Part of a small language model's weights.
Training: a variant of Muon for these matrices, 398M tokens, 6075 steps.
MLP neurons of a small language model. Each row is named by its layer, matrix (up: input weights) and neuron, and shows model dimensions 0-255. Each number is 500 + 50 x the weight over its row's rms, rounded and kept within 0 to 999. Numbers have three digits each.
After each neuron's rows, "fires on" lists the tokens most often at its 100 highest values on Wikipedia text that the model never trained on.

L5.up78:468473461522523592478490545582491495537484494478445588507542581596477532534469432479610502561391518404481519566485448484587483525503544479470605508570463489466575512529524478438512474421551528462477518541465389529502534520440486472456516501436535510523433522606507552499555517490468471520469508505490520520514523463493477543470546517553488387484524540449464463455503532502489525391560511565482460576544479428522462457409421553569583473578528496560468382519431621563477587478527511551494472497533546505508383496447511523484529546411490445497401504507445531518472505517475652544435523429422526538412507515598434532494575482547431554493504497478435569521531485441367466427528603640484493521470499415429503526539497462419409452537489460533467550470473582513481528525513477
fires on: "s", "st", "at", "ig", "0", "al"

L3.up339:577558561464493439519480518473529554477512504448475522515415501521486493530522465569479513520531543437528533503495599491466497539542498558416496481512533603554449534588523515478478572514386530410456444488575482570532532509460428523472521506477546497545538540474515454508445535551577531521518629496527521489438470464416526467471407478502390425426485533542530511531437485502554390561621507469521546543461484451520521391465381465391513531448520483565497559517477494464485497428469371521562572492584462407533479415476524500503499471513511467399416617506513490502478478549512505438513607519504479435494591575524449513513609577559448447513449459482489473552484476517563458534514551513569592446600522475396477527413559444520485494572466535595506605490448476448444454517483427
fires on: ",", " |", "%", "—", ":", " ("

L3.up25:444522575475565481426446449564411515500533491469469528560494551489417526459486554490455590585454488453581529494496423445538531503495556411489546554586571452440409480467447555413473521526552495476435472522520545471547552558509511520542417469548472461510501477473542527465489545495409515465529541585557509499522440501515528502468464499580577466530539440443449489480508460478558419522616506545543534541490467521411457436410470564602469482604510390518425522491485506502556560324547529519427502504491609406519525485499462551449487429554459500502515496556539606525496534467532525476540457457463389533506502602510609531524476496478504527587477524496499423584518434574457415550463511547485507508526408393512587532584499489484535519470577551448512426451397439482472494522444472
fires on: "1", "un", "ur"

L8.up203:524516344440540481546501425479544404471510545521464531543494448414427507485528540525546581460549509440558567549525500522458524511452551490477551529505549516540439454488524404545460485516496491512509523564484504484557480492526492543469542388531458483535475506572579432504479453494488514504484511472540481439492423504456414495456536496496550541361479523460532525498391483495495410380489450464471494417449453523583662501563459537531587506601422471486509471426531544454480533450542405641518501506488398464559430527505485520490517520517444497603385530506572620458615511555559472440504588520516494592481457525479512546545467523509525513420439472409417575551420490557482531447575482517438554440529498503525478521472521514454514391503430507511496477493422569575438527498477493
fires on: ",", " ", " in", " New", " York"

L8.up797:487518487527508562514553467484573517544473509498473593463429490445480545534481468496436519486374439584505534456439561427502432457468436399451533491584480421585512574499547514477591452468491524511490470462486571508496371517554487494480489449462471430518492559471478476536527484507488573514493476557498442488577564397488476486460483551490579507479498503577536438448443451568400570471524528538535504509487488468428527505509469525513557505388517485488614528523478515594509577453487532513461525534536470502440489514455477545431520463540573487414502508477624570547473506516511434524586528534404480428527506465380488513546490461587474521533531398496456418599464496438459492564509427584478585470555532502559467496492594529445483500541440376444395523553479403540639607438547510
fires on: "ly", "s", "ter", "en", "-"

L7.up309:468622558505516461486480425532401552546512474518485436524471500454558495457529495515536534546582467496437450518503437441484540442486527515565488552493481443587566489490517505501512541513421448492553419473599536465483393449477561498463593569397541464391579542515528459467499578483519506514427522420468500439399597370527485590471459440479569512551468540487508433527374495483477542526526508419535499579473552530476494554508495496525560483516498453476450546550477466519454557410522417502570480471459517463425471550507415496534602622409478600539515431526504476427482488569462581513502533519381481514477448467395498520485503510534532536486532510377454519544558420559487455519495513456583620498492554523519555534467519419467565555580517408469548493548491455576489533457487489
fires on: "s", "y", "1", "ul", "8", "or"

L3.up935:517492597432447524460511579491483526574436558490581508482462521519491529506521534564461437497590469498405513483469538482499509437494482526426511593457451484509443397524532528456587491459578592524574483523509464522434523355494547527469578372531505441473487476506398521527427569513543522401554540511492450516459443579521526400457435556490541456371568507470522504453481519465580462450550468507619584552439461552463537435472483517425483448497555463459530611543503494556562437476493510548463502535579474441554601504537553500473457443511567421550578518460482525470512535500480560418542479491491525415448473551529493582581511436558417563528572427474542471513580525480525568466533461566534503392588452523471543489510514489418440544508472521459558527487416479406440493492476463
fires on: ".", " cost"

L3.up17:495522520504448455483444502476532538428377565519454433496491535426462476458500513548452491527556478498512521500484464564593362499509474567450467481489537464534525501578573457494490513437553600463420568516559476548580558447506428488544550547486466509556533497471487490426560650467518559516516349469490521431540483485483517502501504453437473491452476537423524523463451543476525538540524571435477445455401548498445451459468469510490568353490458505453518542514507416506479502516476658469466464554514558496513513485642480438363540508493475537485537486494493529501487481441615617493370387495415475577439420492555602464521522557531505530497466559477560566449520508455530526467486415424509528456570500477486489439565516398526482522489458507494453531538510519518498486596531452
fires on: "C", "cre", "sk"

L3.up900:539455568468569438392398409462541510557432456598542512469521512567534434536428513455442577478562542475466496435548449536458542543407504563456546500501485461459448447396636602498517602538395527426525514590532451530480506481479508474565498397533566556498561509498511579544404526480550392468455536543438450351387513556538511449422491552412475488470534411504420498488534473475568484535490486443578550526582561468453572412489495514540449452522585493533483595489412462579535479459484484427415535603541550530503600437497521563515480464563501490462552552441503452540498506518444552507491479483447576538469557529492421537538437429487567521526533510469486446496481503466487471463520503506533479523445555512532505479482531542465498479461527524521517559522484587436469469447475503
fires on: "ul", ".", "or", "ke", "e", "k"

L2.up502:416540529445529541498552539437516477448479540552500482412505517476450453432519485539510536473521491491472543422422525440536593392581491441403538457581555452513446553600567507536512548481557486519447555400485535514377529457447462514458586444493544515648506407473487536443522548503570542550504452486466504517454423501466633486521395541540479568542557446488503524589466532486565505590424584519510492530527540564517443518473497525514571447450530519410508502551467531543482582476417500461410566464478511541546494555639497555497505467514454560413493450410482541465488480485461487483458472505471458560543523428498497395508559403482558496545503496403590510513522506460505462449504383486468531439546414522490496461497465448576480473507496513567485445511474485460550491661554500
fires on: " Cre", " m", ")", " C", "C", " Long"

L5.up679:480533473502547518449506448493539545554472470467425578442487519434523550600528491519545647547556533475530606550365482589435488358510469434484528465564483580604528510451507515466489457504557483452496469446486477433448480520512554476535419454431530539548510544484525517487561527458490517384539531454512585480443534485526546468545446585582523471452548465490465439558433547412506551459477564485566477470486532470379533528456518493399502623412520550553512538500590474462518535603525576482439454533557535571512512465515536508423499394520524498464530568446420530466526559483514461550604478503493521466504479585471509488469453396482467531457521466449480538558515406494471501485486489488457527545385510469441432554496475522435470458651419435458416513456502474527533515434499477
fires on: "-", "ber", "ar", "ter", ":"

L3.up83:470597513606543528508517525495584527481480449476458452398485552420425517566493468530509429455452488493364511565536447534563544511558445470526511471521550467562527456470569489400368480471400509506549474521479456483538543510493562380474541526482554511488510542357447520507500499491427516453501497539483534484510534489457437457416541446482559529444442499453525397473551477400526508596448520554435471508507557521394494471488538464549506417520488499592541562529492470442558468538504460557467518540483597567470522526674507499397450507515429544504577525486472518503512455587536558477445531423534491478507522492499461424571502570476504494446432578450460543537416528432451497454527453404517503497521524497515469550469577577564568581542539440494445443474569536513602462593502452
fires on: "C", " F", "Th", " Pa", "F", " S"

L8.up426:515654448458500533391474510529429556467521482508408503544522522562526524512585453556485532478447412458481477503445473520509599444562402515433500439553527572517492490566478507406456489388479606454481444443501509479442547387511513478449548525537430586485415499463456492430523507568471414457555580564482442544502456463525488505450553555519500568536585519538400541474521502487540503521489496434424480542558485563534437543495470502460554489511601518519491517578599461549559455386465463411553438493495505484562544542504499480467493413427551530492546498530425457501544448533532570439403515467428564524483477460547560583502495499442466522529606519517398504615441438542552516536415463424521485576566455604472587492435570532502466520451475482503489481536496511566503484485561524
fires on: " \"", " |", " called", "\""

L8.up93:412454548483527588521499449479508474491506457526494451486367445493503445572530553422531458507508548501537648552505471551541523448550516527437453358466461523511591455480526458487425495516506447529555411446513538493577486495485541425457519524492504538452471481628499510414449568535469562534488491522608504506490554491485472505475530541499555482541553528417394560591476502589497467573413541408476470504479483485504436499486512521454436410544454405455415531434436489591524559455533516459451538521454517510592443467586554539547512444475375494536531389501554512542498452509521545489453504482504536518502568457457506538485492563513500444458530590508446533441434598492444526462532530493609552452518382568555468449564435526532484572494492601539561546488488473508437561606486560
fires on: "s", "a", " |", "–", " of", "e"

L5.up36:488486524446466442528551479543500564528551528512504398533471583517501416378460491504490543640498550468457594519468516558541538549434553501536464403517453400535495514421511523486430499512372469520555503514432557442496419513475494571492532538542485538545487491522561447481496577613428483471582436508500487404461471519553474551447497471512433518561518547418540485393447536593548532399542532655623421523499434518568447483469473514512456497510484501463508484598450526413522484471464451465412434526511542496471510562480511475420496507486462473458527480518555559542508534558509539516519482436497533445544483530553596512435533448503434430474448374508505415544455452521517587527492501483510548510583507518545467431484517473523417468542541564462457503407537570507462511364467591
fires on: "9", "8", "5", "6", "."

L8.up368:557542524466550484551496417557575476468573495558451558489539485482425458598491446474620562532530563472540511435566487543528430466511530468462540385519481502457566518577521450457527557489464543524482514560514441420575513452505513542472466568505525547413435469466445494489530528469511528535413481460517581536546477555495449465456494526532582423411467470506515445504527503568533510489523581466455517553378507603453425502516409515427483549477530541575557520475484515530561474467484450413493466470468525509512434569415603391593491620573551400492444521460475554473556560527503522506543501642481535503472536465519387493435564466436456497471520444483533473528518434433560396529471506482539541619500488503467442555454481503391475519533450584477549612552453553485540537560485534
fires on: "ed", "d", "el", "il"

L5.up824:512423497515550440551436484599497467506432519488414493561536561488424535462469477399448570482535548479408539495546585452503503548459512524474557512470500517511476427524570548516424461451581423455428521522505481499506492446545454556533512566468561497544513523611484457527455463443432534495508613440407423462508492513426541387474506440525521377438466561492523524482452434509554457398530512496500502656443475558480570452576528510490476556413570478491480500474562530482456520504447463485518521520518522538565460464583528507460456467579550468603481530451423528477470480580543510463469553522539581416540427543469487545520506552549487537525601416526557459540486567476524551415503521547519544420533512450515579523474567452416463519489488532594479594515376380486457427479573451
fires on: "0", "5", ",", ":", "1"

L8.up346:508432546516464549569437562480452508445484511494476486466465558534513467529477494509487513548507485427546606402483510544516595439460487334437570496534500535517556453485555426547550447515415449574534558582468526440438534462472541548467469495463541664604461598486544561492476510485513424392570495508554519554527519460484453385499540419538532460519453471425446525513465466519539557545449481480444451456562462531508477442532522492513532447552458434484481543385479499474548556537485549545571591475455535510497508539561416499381542507511437619485548444531511574529505517483509505475455507606484616495529556483484423505532521438487490461531475507478351623456489472510513515461450539523459499480496446419502495506482569513516507596515422503413451527490413585514469458543444553
fires on: " as", "e", " As", "co", "te"

L7.up140:549502479491438514441453462448510499564478505475374486488493536452540571414500473503472523599490613535513434575453498534527500456514476526456527590589519544583566556471564483426441399465556553399529446526634587433560505476541508392424538465511520484480519471530514623496458425553386476497478617522599455579519463432428430532443432487572601458527477569532497624479440496484539630460457531523579470595509530544463519579472509462527521516476500424426496561496484541483539512552435519512440542533474537460515466513587511482483513517612471534555506473468522554477447543480522470562465477533465494567506512450500510428501433437459462456555423475510578504468513460484410570506503449425441489557478474544539588463533444468496489555434471483499540496478555490604491508507530543
fires on: "s"

L7.up573:565548367450565559557468496570544543552473396536548494559476352519481523513478423501546581461446572503540574464602511449401579546478423467435500505559462506534488468501471477505412480530525527519493503459565498500484474515460392503581377498532504539526503488413565505457523531465462554520584560490523502465483485538458359500490499477483400476553472515561502537549537434526555558439452533476552363527513546597489543381573496472540567560474421446546532501520445506505496400574498511506442449476563422469515526480475456372435479534444504563543510494489495487507466550591462458524523430471502620541452562436508454501460473547519453483488464460440424537453543509533554481503511553512535557574468579418475592558462525509547546556511537471566517499500507547501508481619495465
fires on: ",", " Ra", "-", " Ha", "—"

L5.up569:488365524565493532498568545523486522477458438428481479553458558461476561536476422481512503558489453543505440528510514477433528491458386488545416523562554520496477548508479484438531522499533525563467434510538597514493549435610435482532447468505574562487539559440429481467511575482437408523458546464468433572504520531615506547434513565493616531545424364488439547503478485437404452570466490425510520485500561467491517593485482611463469512424567456484442549502442500547470480486459524502512477572547423439455588517583483467472470492499528519506548457442512464474492490491588540565516508492430474459542500402596491491553465555448549509435512492588490402514512515457472576549468515506442370522631532605470543478488499447479570469483482562381479463575490463544515472606558457
fires on: "ly", "s", "li", " well"

L3.up711:497506487525553523486511499504539486474553518511527489497506474404454414525537499448543487536458511568598508500580562444446537560410500515435452580501505491467348489530467607483486484523483511562469381541504481462529521483550499436514538553488472486533626488539482511489433543508572459474514554540588454507468565559641526504552460554592579493570453467606469508545502441411504412537500499522606521439456502458458440478501493557460485419495511522505540452471523450630545599339450478516492537433514578460538506572460401507494519511509488432489508424528507492473484500512523538449470452522385430480399520452503527498568423416580511437478476541541485442435538538595471552521483448468482543461514513560479538450447604504499552511582529508423530476536447543425536373520526543
fires on: "1", "present", "6"

L5.up799:424435586510463436587523537484487564410504465520524500422395481506503484574513567456439496447479541465466479584362525486501510510449495544505509474537497540494479477469586548567511430474458476490498492451420431479519352482604575416521518534555589435474475516571493524481550512490476523467610557441571537478509499528502465511523632530448539518561596542458500442472453517501490483523496438517512439441615566468536458580504525479532498549478422543500512511503510418509466509493541428544531481599552434496519511569376539524485434471568445525551505468494364573388488447554528546470516516441561585585463512561459453597534494478510486486401559464491424568454401524517497504469457456472490574452474551502401402420527487452490496561507514539440522460564534467543535547453474501
fires on: "s", "d", ".", "ap"

L8.up489:588509618535454524456637516540419559384525446515576472545447546415538486559621465519471552515507467517482458378485554452482389543515525512505486489574472478411532466581537566403521524487599499443394451512543513541505374518470568465464423506486439522475437521472479438439491470435508489516443609400600514480543494577542469508442498597485512465567475455397635541567454508523460485505447446441474495547588503567475558561551477463537546563583616510498488505497489508530456505538529490449406507417481427454537586485483463525569537519548431464475526555520618538414467438469525506552578513499497576536479467524534551566480484444479506506501588517472545418502510507507442466498536478517466515471530471508530513434510497466490548506406534478528475511528463538500444477543520472
fires on: "s", "9", "e", "ly", " ", " as"

L8.up949:487530516499483407576503557437557534538600518522484530516488497508491492446550545517482521454636458499411446545533501483519435574456496423603368592475454546544534476491553484478407494553441452570538505524454536455452519526463486448597476434433444504424573573444514533450509563423504436543422442470481467598553532530464518548493621569565426520499479564541582502396388502480514510526602531566465532549485490535520445428413410434433455495564564537426509476584517354491462463533512484410518555490470471457443545546468538462562553459569410542484427410429538537487476544524451512518536462434368535475499558431496470549521501527504494493534435492494523589541525496513474471505565475522451502479508458481469490436560497474422469508523524525541512571562457463571522476534491476
fires on: "0", "we", " or"

L3.up120:527463538443555500529428554448427492405488479533478499473458523483561498510515457575471479564403388521533518550581502505546453446509506386394607590483498472464533419435536450568484562467541610523501478492436496467549484524511491546432526510540469479525444446404560594513550551576412520479439511494601428455457437641492520573457548556468526522544490510463517467463533501472514485528572523579529459549514547498545530470532460538423467380501464502527471537574419405587482476554482493473546550475532514495491503564479525356506557501493411493431461545425603466473467465511486487469458509422500485523445489508547509528544486522544444485526552518498527501548513485540448475525413461415417472583596554457420419477473554475604538596527542460528503547589518393562574490496474486
fires on: "ly", " of", " and", "one", " from", "d"

L5.up945:508481416510565534516579488502548507523547501483524477457470443472526429495439495377469526602444559490554494475460510542527479427491419537473598498460527561554519478540463571447485517552430515598435456482480502441478428554509478460381501531528487414560430552569566506507472480526515490531524565483607467409547540515467502598512538468472429540494529449532497491564529460517551476504553521552582411545533515510492557561516466499441418454447427516552481535500497534450517549537463499431464482517376418493481480516423479529490510478539554530487476413526509545555542618467483453532530449489593476415438468629518516495551548502504500554606412551441464606508563548526531428521499497473544437490527474520444458495507445397516418505472424415578437615431437470406596501413439566
fires on: ")", ":", "\n", "9", "8", "=="

L5.up172:536551620390498480510531536500546452509478563436437484481486494513588546550549469477369560470541438485433529460454519448470476464569517484511536536491457517564467539569489456559376439547522509545574426603534442462592487423459479481426529464481538470506425511530492471560418471524539534435574499513524544537567381522526540440439471571516415566459389590485581464469476489475457453475595481444523486612517450581485535430451489480466536464531574469485495506532521459490539478413583463457496499438528569428441434572560553474479548451528446464431570449515509504563493558456558505421463578557553571456443463523569554524530510506555536508509461428544449470475433549531427549511506501516515540586486553421463536542487519571529437523553429429551462449368461453559542523487507462
fires on: " (", "\"", "—", " de", " \"", "'"

L2.up298:542509477369525492544438542393493507518501548538486542559492498414517523484479543509551501513457448486435569434506478580566483535436447471495442496495484555518457463508515469520489492489452498494502480573555514493471487466454491497475458550539470492472499576541468476591459453477510531451457553559378541529557551589502525490507570455562487499629463503550459415507472512557408464552537469576573398515494381463521524429496506576582496599628495603506539618551482446530484506508509569494546501439407579448423524453578407442480569512513584531410474565551457526385521468515485566515568504459411556466548368478535499501549475463448574496490527461525494560522483485477420525533544588451427494433496461564478422500502545557540487395428550457494474420492434525436481521592505523
fires on: "cre", "avi", "pi", " me", " vi"

L8.up544:489479440431439502583451457468422509394540447490535476509495535471562494582539558580542533531534447479502591514399439545475415462589421555501413433464530564562570482457442513491530538551507481481565503535463517495539450460541504464494433612507547582551468478552499460534561509596452466515485474496550443575581433495500506560464529524540584540568563520574464514462443491511395492529508488486538486472544481479518437536405540477500501511474507496494555473588506364537516484439493505454504482527534529441501477553480487458537465410493558488439493445486512314523383512533493548534380598470513644605557508510558545593482555394512391471499534498463484431544523433520482474491560473511506500479516446509509508483444478488415535476400449599479500535497519399557465507539509516
fires on: " ", "a", "hi", "i", "e", "s"

L7.up908:479475461413475451521566536464565608505581474559471466565572587468528654567479515455496511554487520409368546497580560465493499532477496526474522426511470474474484466482537428399520524552519522481524522450439532535503483470512426412459484543541533594452471475493558567562501489578469496518507529486532501365439561416446493550567426536501510445494464468475492540427468540483443465454506546641578495501524526524450482478474481601538471536479514491530432446401624470488493590463455478563547509511496598404458382510531512518486470439409424498491443567445512541561435532606464565529482584483553427448552433538496530454479512456493492430446503441458506492550525487447454440496608517503515446458518436414580496443546580548487440460459492518544412487493490483487509560520539517
fires on: "0", "-", "s", "9", "8", " or"

L3.up869:498529538469478481482522432559517516534478552459459496439539526447586533445453462538448471463531516427449442550439529426451527477528455585502431445398545537491570580565494577515530536470482482530518574475450494557502585452458427502485565536485485532547462557499561516474578389510502521477627467511518498492489518518456443462457618440563509443494525476471501525519465520394516499514471451463469484549473471533577554475479525484498518473377576482550510475515464530467489521392464488489479346511545533515533502547434393577436530546523572533479505506568515502477520534549531591528415390510475575472470503494487608489463436432530449491467530520607444465491467499477539516496553471483471489516476378666573463507465528432495442541517553613465449497512441486463346609518506384
fires on: " |"

L7.up138:485510510480589529491448550425580632423562456496473551533481565482464430578518462452517550420458474491473486504490421440499495514468499523431498455525547460478529557570491543440340500489502462403434457454615537483528491470557557493561453495457503515521554524443558532415519594413452525585561493495453439484500547518479405561484533487530517462531519548466584526400429576524439562494538549494492549461465473536571562516390514436510585367580562440493522467482554471476462554491545527514542549491450565400465532398577486516513452506530513472438501471508556543468501609615480519535488498492541513493405587490499563550492573456516542526437479484495460481461521500519504485520559531575427466477575435566466413548432498553517405473425411462538464567454524592528501536552500472
fires on: "-", "s", " ", "0", "–"

L5.up701:417481464430449622537559479448460530533449484559509502514486478436536452494513585562512472544529465507459502549498537434507457499493536538498510553567509586471587457552598507528363543550465513409529535411537502544490487488493632434466482444481503541488590517499545535532504427522444576483638496453485533540493449459439502434485443487484613527475490550493593516512515489486430552593398552548448481504410528419479491520547538615527441531502416511422556573520527483410539426533487553487462446506552530497586442517531451472488596424613491394510490546540449435515477539490465551482434457484501462504502468486459463529505484430475430433529526477450423636485434528474454480538549446477497499387457518511477485515517523425483442587507491457411569495503505506471539581384536559
fires on: "s", "es", "pro"

L5.up725:473488511502530498413516542555588546517448461502557542496493422486470498472479520515481546538492458541542445480556417514477551501578444505421545639522565551549482485486477450502441545516561482561609501510513455482462519517476462428531468493451576474608434552555543430515493584503576534484462456490489568466507543520486454500605521523390482516549488503388538538503516479501591505462563503443477410568500457474490481457561507514454497409503447583509558473462451447484441495499518468483481556531437453483446578499456570502487595560440402466515345433415470595530380597551470482540473518491507489511544452441529456501502490596663476467546544533526604550555534445444544550479448483506489499504542545405426436518485411489505515559506433464468446567510479520619414415505489531
fires on: "%", " of", "\"", "day", " from"

L2.up292:524608590501473538446503494485554508576555536498555492568527450574502471531475508437437474445439487555509499504467511412408566487443439535549444550467566454442543469527436491452452547473475448498502460515493417487504448459541461450492450516573603495523490578527548401485577437476518562588495414533548470530569509471558431521488580508464457452521525531410514504417533534555580542534537431523548518530470498443488481502487454545556517530434533544408518473566502537561468461576535503476451469440495406550422472518520507495454452491477452433542511482383490443486447527514519312611586482467495480509499446514518419500539534458484575474521598467501572395404602495539419597487476577473469561462542518436575500566536527436374504600491521494541542474450475444540454551514472527
fires on: "ri", "N", " Francisco", " Men"

L5.up941:480501584465413540519490503504382443616532451535467568570500478524503502463437460557392511472522481501473498532575555514457461514496528454389502512521585431514533542552568514546514445460435493475474605496382471520519542627511475486447495511520604519576475461544471513562546469504476548479529534526574561449558489488508475487486518378398563538496520610492550462486541502488498480533482502506451474534481479524531500540493597533517419524530451519509516456450508545542500517468477467388393577502512491528577497593535518504462559517517510517461408463479572463438472425483427498502503458454518431490561494615437496449572568497505483504549515485455531500464482498497354532483653394546478579416441486537501504548401496524482512474488401456483443402426481502469573603490565609
fires on: "s", "o", "on", "ro", "e", "head"

L5.up667:563513436498565432435548414522510480509567509515516529505502473592453565530422479479497530541471576586504539528468435463465547521583530544523486493558509574529479484652413498475516508542568575470479465495491471423488437492514486527496414459488505505593530493524565467528476546503510521536485459540445571546462497511433493526564513500466551544416461419502518504538386452596529497519487469490516490464452538482440529449528470332482517536432457559487524569512461542479512472532493495397410464518466502540377554485578524514448508445601522486499599577476427504394436493432503453436498458549543511463375475488441456597571553557532415571475540485546555448545575522563559530486477508481451551443410501533558519488568544506400531555451470563429431513475565550533537402379539471
fires on: " ", "-", " Cla", "mp", "ot", "ward"

L5.up297:492583408481586607490473480471440363484597482424485483424499626521581551567466519564430523523566549616529488529515546488484520604503460475417543535568395533457446518563559473471498558503469455517483540510479534500500467431503563488450547540445571493477461505538565444483545438484525517444456476508429437434555385467478511469504490471541553491501486465480604526592484518607515573459395512523558494514449496477491575470508441437524548470496541554485558467510499547510442585498461507573513455475404446488575426510430456540522476522456569493458469474506517536391548474582490515463444566522487527549486542507518539553519515535479500483301545502551451476565511438558449561492484537473508444532470539472420490515565585417422509483532560485440483465580447495397485524514524573
fires on: ",", "s", " in", " In", " of", " Road"

L5.up62:529517509486530524444407599453526552517531476530552505499580511487499536419571531420459495444574471500500440502573534501394483472445456537438489577452522495587545481474446512471385532586480426505599485557512474500504577504417529553484500541523539494604563503552484518535540585364432448534463487505445538496521340506451486595524519448390430422482509485539525551490460514513433528533507508457526559565449444507425536441444450497454547446468517536529536578502484581460454487528505509473490455501505475476412526501438635497478494467589451566523460458492455513554572517554512433499487508536412540530514576545550483521526486553487484474504491477488461488532482524449479505468573592500475447555487449579567454463469498541397433492668564355571440477534545452571501517506598520
fires on: "el", "0", "il", "f", "al", "ul"

L7.up844:488571470489448597439526464426460516558504456560430466537599544540602487445452440451415588498560481506506457451506484493588476483529474495513576547521478543470550520588493532505417480529425550404509554504505570357491463556504497517511492489509564479609443519520412647516488430496462516601557486535536515513568509561534415519503466545566515443564460439581480423508429471490465499548538576594568509464430532538485519552512541461463508518521510523486473549485464493396504486475464492430585560494417527509518535585528474435489523458570498487560455513448484350445448508549517501536588498388540507492431600507478537507538491422508446445575436511508533508577557533444399598462526406461470508496493480501547480448589497450476460603451478505499480495466508501491615464525432523
fires on: "s", "1"

L8.up848:598516423519464475462510448520596531548389495527574582457511497444503475430501456474459497571497374606463485441458411532430542551479476622519460473450533625582474518587527478582509488529523522551450496477517456480425526540473504571551414509486499406441433511511514466511420550498585534519458553377355499515490440464461463561552529500502475485507560505536515431542481423612459494507450505495511496521600491435516576480551502446442499497485509494462477513568495447439389515581642506459486506509486471520438489439551507447451500467506476640558460553512479533502512432551440494436606570537539576444485523446518453533505532501466474471541461498466440479598449604506520497479485443573556559527403455397442473508508526555503481491527479546511465491532535564505509565523553521
fires on: "-", "'", ",", "("

L2.up35:477523531416541495526584541557515478514547577456454514617559527512504544497450436522506507496527454520445522567527485489519479521499458586492562524532529483541390491450517513462498562593424523415482409484552543499485464485472552442499516447483459466509485469552465573512484483528487358490545556535563575413511585561518467548467464587549525580466487517445421561498540574417486465526477615520400436559537457530480412458444568509438542577553493470513512485410538447537602450545520485464512494482501473525443486514489546507400510454470534435462356509446462475424504576527516538500514592504517491614497473453452536371507603504478443483411517471466474603526405469584460530559500529442528413493475544519447452601462609451542505403503448535561552488547572500553491498515502450
fires on: " film", "vis", " movie", " drama", " story", " reference"

L2.up159:453422444463470455551568498511575434485409488463485531556575565491503562520478443494532371566489548580440516571466531540461515472471600623455519491571508494554400530492465543422538495502527452508564436521591520537530508418479495445581501591450407479484506374484454527602429503507498458423552447526533491523566470440521494490484589482586466501516404550483494497492539477492498583443381509569484399498477545587593534487502512505523575463533448497529535409534515544560533579515474438487520437451514472503508479437432445537414520411521491548502418548451489480491475488543581538500570491553460509481488443471453498467512431553559527496510500546447606608541487516577448502526442476570418443548458564567516536507617584463445467428568439496475479502457527479548441456519444492
fires on: " National", " United", " film", " movie", " US", " Ya"

L8.up69:568511446564494503465530470440527498443465477490511469510503479493511499540420513480431425571586487472568580435509425496483436474401474512517506453499448557463533556519542454401454508515457578448530509505478512517502478494477567483533472524469464461545477528588609431543464490579503515503532517503569497479467545556523536403456437554557538515516458564546543590667489576429572570517459408488476502499446468532447525509608538577556483564464434483432496649555487534549455400551519513527571454438548528509542614550469551453539560536457441522540529492540479443576550465492434554568375432449537470472465466481448488378460509487508573457472497461531484452565559516494462447498476445506487502471538471460503546538483518391555474495360481482457566479442473536530435650518559535
fires on: "s", "es"

L2.up826:567515492559466461589498448498455416483537473575394465530495521559501439510461433511571596418499514476508502434579448467573353461468469470460455486469551558486458460428559503428440507523447484504564484527453494469537513441593487437481511463563550519511400523497551516447480534509527452499589428501467532524446532534489439488538519569496428468474536418417406431558496473476468503520494504442460535439567532556451413489538445521538469480435440616410590511482499451509530491550490558524533568437417487522501445559584499586515487526605565456426551534485515597601623515637490462474463550518450529519539556443515568397524496404420496523535533440523519485587496486496490492450465481482469402512480547428446490534442453515499561485520517526507542475576606513568475554540520429
fires on: "il", "ov", " on"

L5.up583:633450426481546506526454480506569414505530606491425402476487512389569483551515488446436430496488489483538459495533463493443501515462370420547445495466523492489422444604478534511519418465445540524505517415456528468492467488534533524543559492510621458575485495475499423478507498463608485518423514508379493465611424431513510454527613491649535496495478527510616432495490504566571542394482467425452481495518424607544532478517482523614515472483611575453461468475481490507497543525475522454514517456579452522462419407441503535431509495565544550439559544500540459502534510502522475455417521477506575526456516508476514538467529488560523490492446503537482384549451522509455450504465492445563446488562451546508500543482578431465500507525511533530482630581501490484490534480552607
fires on: " in", " to", ";", " of"